MLP neurons of a small language model. Each row is named by its layer, matrix (up: input weights; down: output weights) and neuron, and shows model dimensions 0-191. Each number is 128 + 24 x the weight over its row's rms, rounded and kept within 0 to 255. Numbers have three digits each.
After each neuron's rows, "fires after" lists the tokens most often just before its 100 highest values on Wikipedia text that the model never trained on; "fires before" lists the tokens most often just after its 100 highest values on Wikipedia text that the model never trained on.

L4.up359:108160118113112148107110156153110112142151127164174126086125130109134132127155115115141104147107135149153130151132129130148127126169172129124067140099128131120113148127131146129165168138132157123148130193124148181152109137151153128146128169136131126161155155125086163143100154099087148125095111080097112181122099077095117133094138104112119105091147168103131148123110117105117093122111108088105178140163125137145110131162099145126099148109112118124119143081137087140126109140099157144090155111149088117117129155106121108103104114185140140122133103085098130140107107134121167162
L4.down359:130148144129120127122141125092088109117096150136142121139154130108081118138106159085134148120127098160114135141101120110134119073138110096151074118176131127118096142118148145145129151165097080155115129165124115130148100112142140139188128148127108170158133121106108092092161128143129110115125161112074111125168160099150155148130078108131111110147127149132144150101135168124118117121037094105150151167122137133100147151140149121158142146126104120160115163146144164163103154129137101100099147131126114124096116129157100130137124067158115117156161162124095135172141127143121121125
fires after: ".", ", ", "ron "
fires before: "| ", "\n\n", "F", "% ", "5 ", "\n"

L6.up749:147112135159132146117163120104130090116151140122134133134104175144162088108154109109151111138094151137140142141157095142140132097135136083133076137133141122091157159152111132108123104118080124129135102080113150150128118110087117106156138141105118169181137127144078157084106099137142129118133084123110094133094091113144107186080116157111123122108132154142129159101109097112132136125132117147095124138138107108123100136083152125162141134167148111128135154159153148110116145150135110124145160160133131109184144135109182080111126113145171140107154152075167139119086147089117128134
L6.down749:104146129160133141133084111125140158122104123086092119147112114124129090129139104112132174091121171134138074128139111129067147126117122182146148115130122128102130117172115100166144103130156098112132139124111128131151131129172127133152070165164138110093124112116129146149099132175145109138097121143156147137130115129126098153162141151145132098113157141141145127154193129093128119147121168116087172114147149162183117139147113108111112109096083086115140095126144170124153150124135154116075118141140158117125123123162136082119106119120085134155112139102082148142093140098142098155
fires after: "| ", "with ", "had "
fires before: "| ", "|"

L6.up700:119123138137085162124121106130120119095089161130159182114141193117131080135108173149163108105169090115085131135130170149167101187101145131146138112122129133163124123121087118081063112155132105125090117149165143106137129132114154161115092142138129111138149108105109170151141139150139100130120144154141140096113145156114100126095142143151151110102095108146135123159133122093140180107111107147091132079118139122156156130155107113126160168151147115159108089150105109126142146113155114174137114116119121152123125129119124118099117151142120098169150123117122117139100082102112127160
L6.down700:140124111126144127122145122099144147131114102125159146134108109116110133100158072146162157076135127116120103123188109075140114114147129149152124150096160119107101153163109134106168132174081068087131125106131104115126153154122129134134081118105114117116146153107124141162138113097117155142121141123125077135102189104144170138112117153113110148144083137114105156166178142157132129153102119114084120101113131147092167126127116084116150127142137108134110156177153162109153105175155161150127153135124141116164129148098108120160125125112105122155135096116134119121086165164113108120
fires after: "| ", "Rep", "E", "coun"
fires before: "| ", "|", "m"

L4.up333:128138119100114181140102099118163152059142142179149138155153151075136129077174128180175100078119127093120139184120119117136149128127157120093130110179133131126125094161123110102141127127128100110116120134112123090138128118116145146116111153127120148144139140145123143155123124136144137125123133145116081119081135103149118100148128093137117140139106117115163109135115153095179132106108144078159118133123158153174173098168147152085131101138147155129122145125118140114118172113093094119128121116151165128152129101139117104113130119126164097112132116087108084092172148108156143138
L4.down333:138141147137145104102098124120169091144122143117138115109098147113193103125110094108096100119128157113133110104105133131131137122141087150134167114158155128139084104149131151123163115145130136109138138163118070156126132178138120109164139123100133075105119170122128097126100173138104087110116070085084135151116124102132125154146125172149081152143078102122123125151134133094114167145131117143135114132168147123159114099129146086129133118116139110120135120148141124138154174116130150119102137152132085156123130168153114180151155113133181135103078164120110129124097105113160145157
fires after: "| ", "|", "in ", "10"
fires before: "| ", "|", "|---|---|---|---|---|"

L4.up77:130108144161120143122152150129118129159121145148128070116134129157178124104199140129141134152151134084138119204129126119148129074125091119110162119132140093101154147103123148155143140137166078108131152128095085156131123131141147112142132123153084113098160130135122162131133118127130119136114106133151106154111130130146158099152122111130135127141148135110144138127085170117124127185205130081121145123160165130191132122117147103100135159139129104101096149124126152095132136123109132167108137092116132098108119082096107160118139112093101167139119124104103091133129148105100094117
L4.down77:143147178060142115145101147126138125119106114128157135129105105091099102153088113119114117158112124137136144108100144151130107151134124146148125112168135172095124151141088138105152104120105131126120131144154087130167135146128159128093083156130165098143129144156141125103140136108118138133138129105153150132174118133175143157068124126107091176097135116129134148126140157141197130131142115156156101103122122135137127101131095131119095127104127109181149124140154100086132129092144142101085132095165082165153135103148093105120130140161162144133156124096122139074147086154108151159
fires after: "| ", "O", "1 ", "that "
fires before: "| ", "|", "0 ", "1 "

L4.up273:119143184110154143111136075147114093134104139104125075166139173137144067117141156119138138179141128131136121129147120114137134115158091100105106093146078116093096187107149114133137119108134091132143144112120162119127175157118152128167111150140158113086096121127136113108136154113138117150109113145140096111157149163150159151096115142145148171146133122117120090168152139146109114107085140119148096133109165106148099151091113127124095103103167089145123156131128136102090144136139099133121126138097125108153155161129156115137090105140154107120203115133105111144120140130095108139
L4.down273:114159132132155115114190144119117150131119126086159158076145117150100169129149125125108122120091163153141122116179109094127167095157099099137172160098141128143173130130106119110115137110123156076081101092158108107192103137132113133168171146135122125187097111136133157143117093146124144134138142123089134123134098094119128104133145111158109107145134131138103140072144158128129119126173133139098133147138121104095101114123155109116145132167136140180125116108103128066120116123111142079137111131121128127083143085129150158126156128170139129110123126137156126138129101157104126096
fires after: "| ", "|---|---|---|---|---|", "|", "|---|---|---|---|", "% "
fires before: "| ", "|", "\n", "|---|---|---|---|---|"

L2.up273:130130165129176126164133129137089125134139108143120109096085152145109142117153106127124120147161144105148124111077138132149115150114164149106119109110142134087118136136111153153130178102131133112139123094110112134102105139135149096109130161094137118098130152170105159135093134110095105150141108112154137126114087190150112122120161132090155124137122119112110123145096170148190121131135091112148169112141148104134119156143106125160135141128182126107107107131189124154140155066111120138155156145136152092127123103116137103121143113143116141153130157120138074100184046129139112106
L2.down273:125153115154099145080109131163126180143143143144145110166125088157117104140156135132136105144104128109168140117090092155135121132147152112116103127098105137137149106086121145116131133090165139127107108120148113110104131142155148150141139134116111127102145147086147087083156118168114130134141109167156147093097145098156112167081158121167133128092156069124121162106091144121149084129124157110140072146166112159178159115104126139143123127117133113108121115135120148124124163135135152137111140092112096145133174140101139104143122166131132114131102102140107186124122057124162094144
fires after: " ", "1 ", "— ", "0 ", "5 ", ". "
fires before: " ", "— ", "0 ", "1 "

L6.up585:127119136095163149099151162109153108122110118142099116132109178143123118131141121154135100135099150133142064172143166132138188128141114089169136108143128143149136101144155110131110150126097122146103144115113120118103132130080127140150149140109080138138123118171098167178120122131134132107131109126143092128093136107071143095136101146145151169113133107111082154107147158113140157113178139135132113089142139143134119123132104101090130142161150132152065123128119113084099126113144157111188126116103163078128137138107133135142113076177165109087151122093149153133137121122122148113
L6.down585:105140108108129148131124115079111143097143145130087121076141123185133122105117149143129137162089108112123112144147125119102152106172130123136077108099113114128126141145139109108135142117155106138137101137141065118108144149138141151123126105148144128114149122174102116152127152100108144148127103148085164100167095130135165113138103124162114114105146154132122148128101108147130165113149130124146090151173168142043111167159144093089168141160104119105140138141120109135141142083087131157114130135166138163113125153166169133104105126136151124133114186085146180127099140123133110150
fires after: "| ", "Notes ", ". "
fires before: "| ", "\n", "|"

L4.up549:116100118112129137122107150127134143116154135129119123129074128140130150126124111073132189093086175121116136145064117122171099143092127161100153124143139138130162169100111080125138130140111104074132135133114115160077110110086126164132164157162136121132116151139099117150130110153128162064099115158134174106119122134107116121116150101169165145099134121118166122123143129080164125070129126147105167092142121196155106137118132109130122124134106162093169138129101121127113126147123112149124126106153128128150134139145135087104093127138164109147139128154156100126142132117130173127
L4.down549:142077116144129137105125123123143103085150123115111086141144153137149094096142164081158107136155118137148151129100094125126097136142150140145126089136137097104079135135141148120142165151141099153124160158131092095108106161125140184173155095149126110152124161139125133105144110094131106150128128156148120180131075158095105069131117111157147143123115110141120125171160147157135087158073100159124122124123099138170135084129095100125123145108145086137119150151080132109136157081143132119133139143159113113127110129156158141162137085154150108121113100135125148140118167136124152093
fires after: "| ", " ", "; ", ". ", ".\" "
fires before: "| ", " ", "\n", "|", "January ", "A"

L7.up563:127093168091185125146133101121174116111111127142123167145112124128119156147140124167159124165138164134131140126129132106136158074131135139159129107076121066145165153158109118101110107078145114101116092160132134157113152126123105151196124150139107095136081148128132109143155137143116174102120128118141113121135122129150124130140112109165103105118161163116139133123117135158177118155100135110127131143125130111113121115135138117136093038148086143163108156083136087137113162131090160108144132154100121128104126100117109173085127099158152132116151120118111108145133120123118110156
L7.down563:158159101138157176150111113119130102116148090152180162156132131106141101120113136112160089109147081157171119138072125084110167158171164155117175087120073138133106123138129135115134124083139134128123135164111142082120147124149154142123147105148129136148150122136110105161114111157137118113139097115125132112122116137169118093114130099145069100122134140137115128102098111131129140141115156135103136130135084137143144121116124113143127113155143183110079109096094094105157120110096162117117147140170134143157135114098127121109144137135102109177105144158158129078106169155133100091
fires after: ".", "–", "("
fires before: "| ", ".", "m "

L4.up642:123179136147096133161108053140132123111135131127166087122120155129160106156135112079134130116161151133140105122157157143132080131119132132144100180102133122081138141131087125149172169113098136105089127182126129115155133123140135092168104135087140139099131091099140115114175131124112175112113132136167141110108141140130132149170127100102111117095086128130172112135155121100135121126136100141124086160144115161135142105157107136141094134128114099120131133127129137128077169129127168152151072124093162145101127147125158103097112139114126120154138075152132090117128115103159139138
L4.down642:156140110134118150093114121147152086176069141161099146134121106123089135141130111105152138157094128102126151119118136140134186111123168115162080128132126153135109140127139159172104115133131120125156112143145113146094153151107118151114139130124155138154154107125116114160136156155168144109147109083088131106117133123142126076127092144113122132126177116144115126137120119149112129163128164081120152141110193113179121153146104131124138121145125170131127100143110138161153092110148081106117162161107110114129085114101105099105113140163116072123108105075117155133153109121108084177
fires after: ".", "–"
fires before: "| ", "|", "that ", "- ", "m ", "\n"

L8.up161:168105139121184123101114180111185119109101114116140166163119151143100113131098135129136134176116138154081078112089119114178109140126154123102148122130117087163087124111132142138139133131147145109123114113106155168145114134134162099135112135133099116117113147141119135123142109144104110123147157145105109148127127106113121109109084091150177140116130121127060116087155122099154174076173161123127105131103189105147169120101135082122143099158114169142116106135164101113137132116102138139153164136153128112130134125111151137154091149116152114130121096144140128123080127160114154110
L8.down161:106155119148104117120138092132105151155147151103138097120111114157131094102140100147110126088131116114131175143181112108118142151112095111114114116103110111098132172116069127148134095110167153193124127158186134112149149131134110156128102125115105123132136127120118124141117141123126148127122121102242082100136114141165159156148107162126108134132161084148129111141117131135111107124105093116133137158133115136084083144092149122136112178166103142163139132098158092114122102152184143106133124125133113138133128095174146136130131099130120131104144144129146123091108164126117132153
fires after: "| ", "- ", "("
fires before: "| ", "February "

L2.up380:109100107119142160088113138136152108159149131177153117157099153168128141095103147075145126110131132151155095130133099136150145126146132153140158122123055167117116116147110162183127180119122112145159106119106168119137113135103178095114081118101129116103096146122143179148102144102119136136108114078127116068177129156139122142138117127147143148106140103145113127119129113110133153136098144118115133089120135139097147148154076134097117138148104153091122123124177146090127166101160137159137163147129122106148122116142142163082109111141118151139142176129151092113140136101137104116
L2.down380:101105093113121188130121155144133163126101117124101107122127128150155116150136182113087103124076145099095124129148161144126161103073167129124112102113152129130127140160146116139128124158149136087090087112144081138140122117123123124129156116103102115168123114140103100114121149163137076121121177176135149150123138180103118135171128098175102086093107136117115134114061141180157120112121162120140131118089123120131130101136121117121137127109139141160138120145104094137126126158109141117180151115163166106109145113130103113127178185152126143127154119095132119153113122152100137126
fires after: "| ", " ", "— ", "to ", "1 "
fires before: "| ", "|", "1 ", " ", "— ", "0 "

L4.up465:099157152124114115123141105133088143164128066160132096099149157076152127093129134085144092156169131157129177140138147150109137106110146124157076111134118112094141126133156120142155112127132164112191151162124096105114108125160069152166127150084118128116113137123156133125139148143128137126110112139159126119153136116128100125102099080142109114125132092113161132113133102110129123138120153078160110140120100112136091157132138108179113095150117161147140100139141073141129122141124113118143118151122175179114131145163126114073087122086141158151144138149121119112117169128160124116
L4.down465:135189121126135162121141120114125125138096112113123117094176120166107098106132115103088102137089131137083166079170149102153123159124098148151189126118111114139116155142081127131154135160138100094151173123165151136162102119130174089135130132144193177094128093111150119103159170116151118105062098128139141118153109126147090146125136152101143147118118111116137113104149149112148133102131145117144093134122139161118138113117108085160094108114134100130119095110161152119116122167134129127090109138134140146112092156142133132105110133143126087136114083149157110139148137157157121119
fires after: "."
fires before: "% ", ") ", "."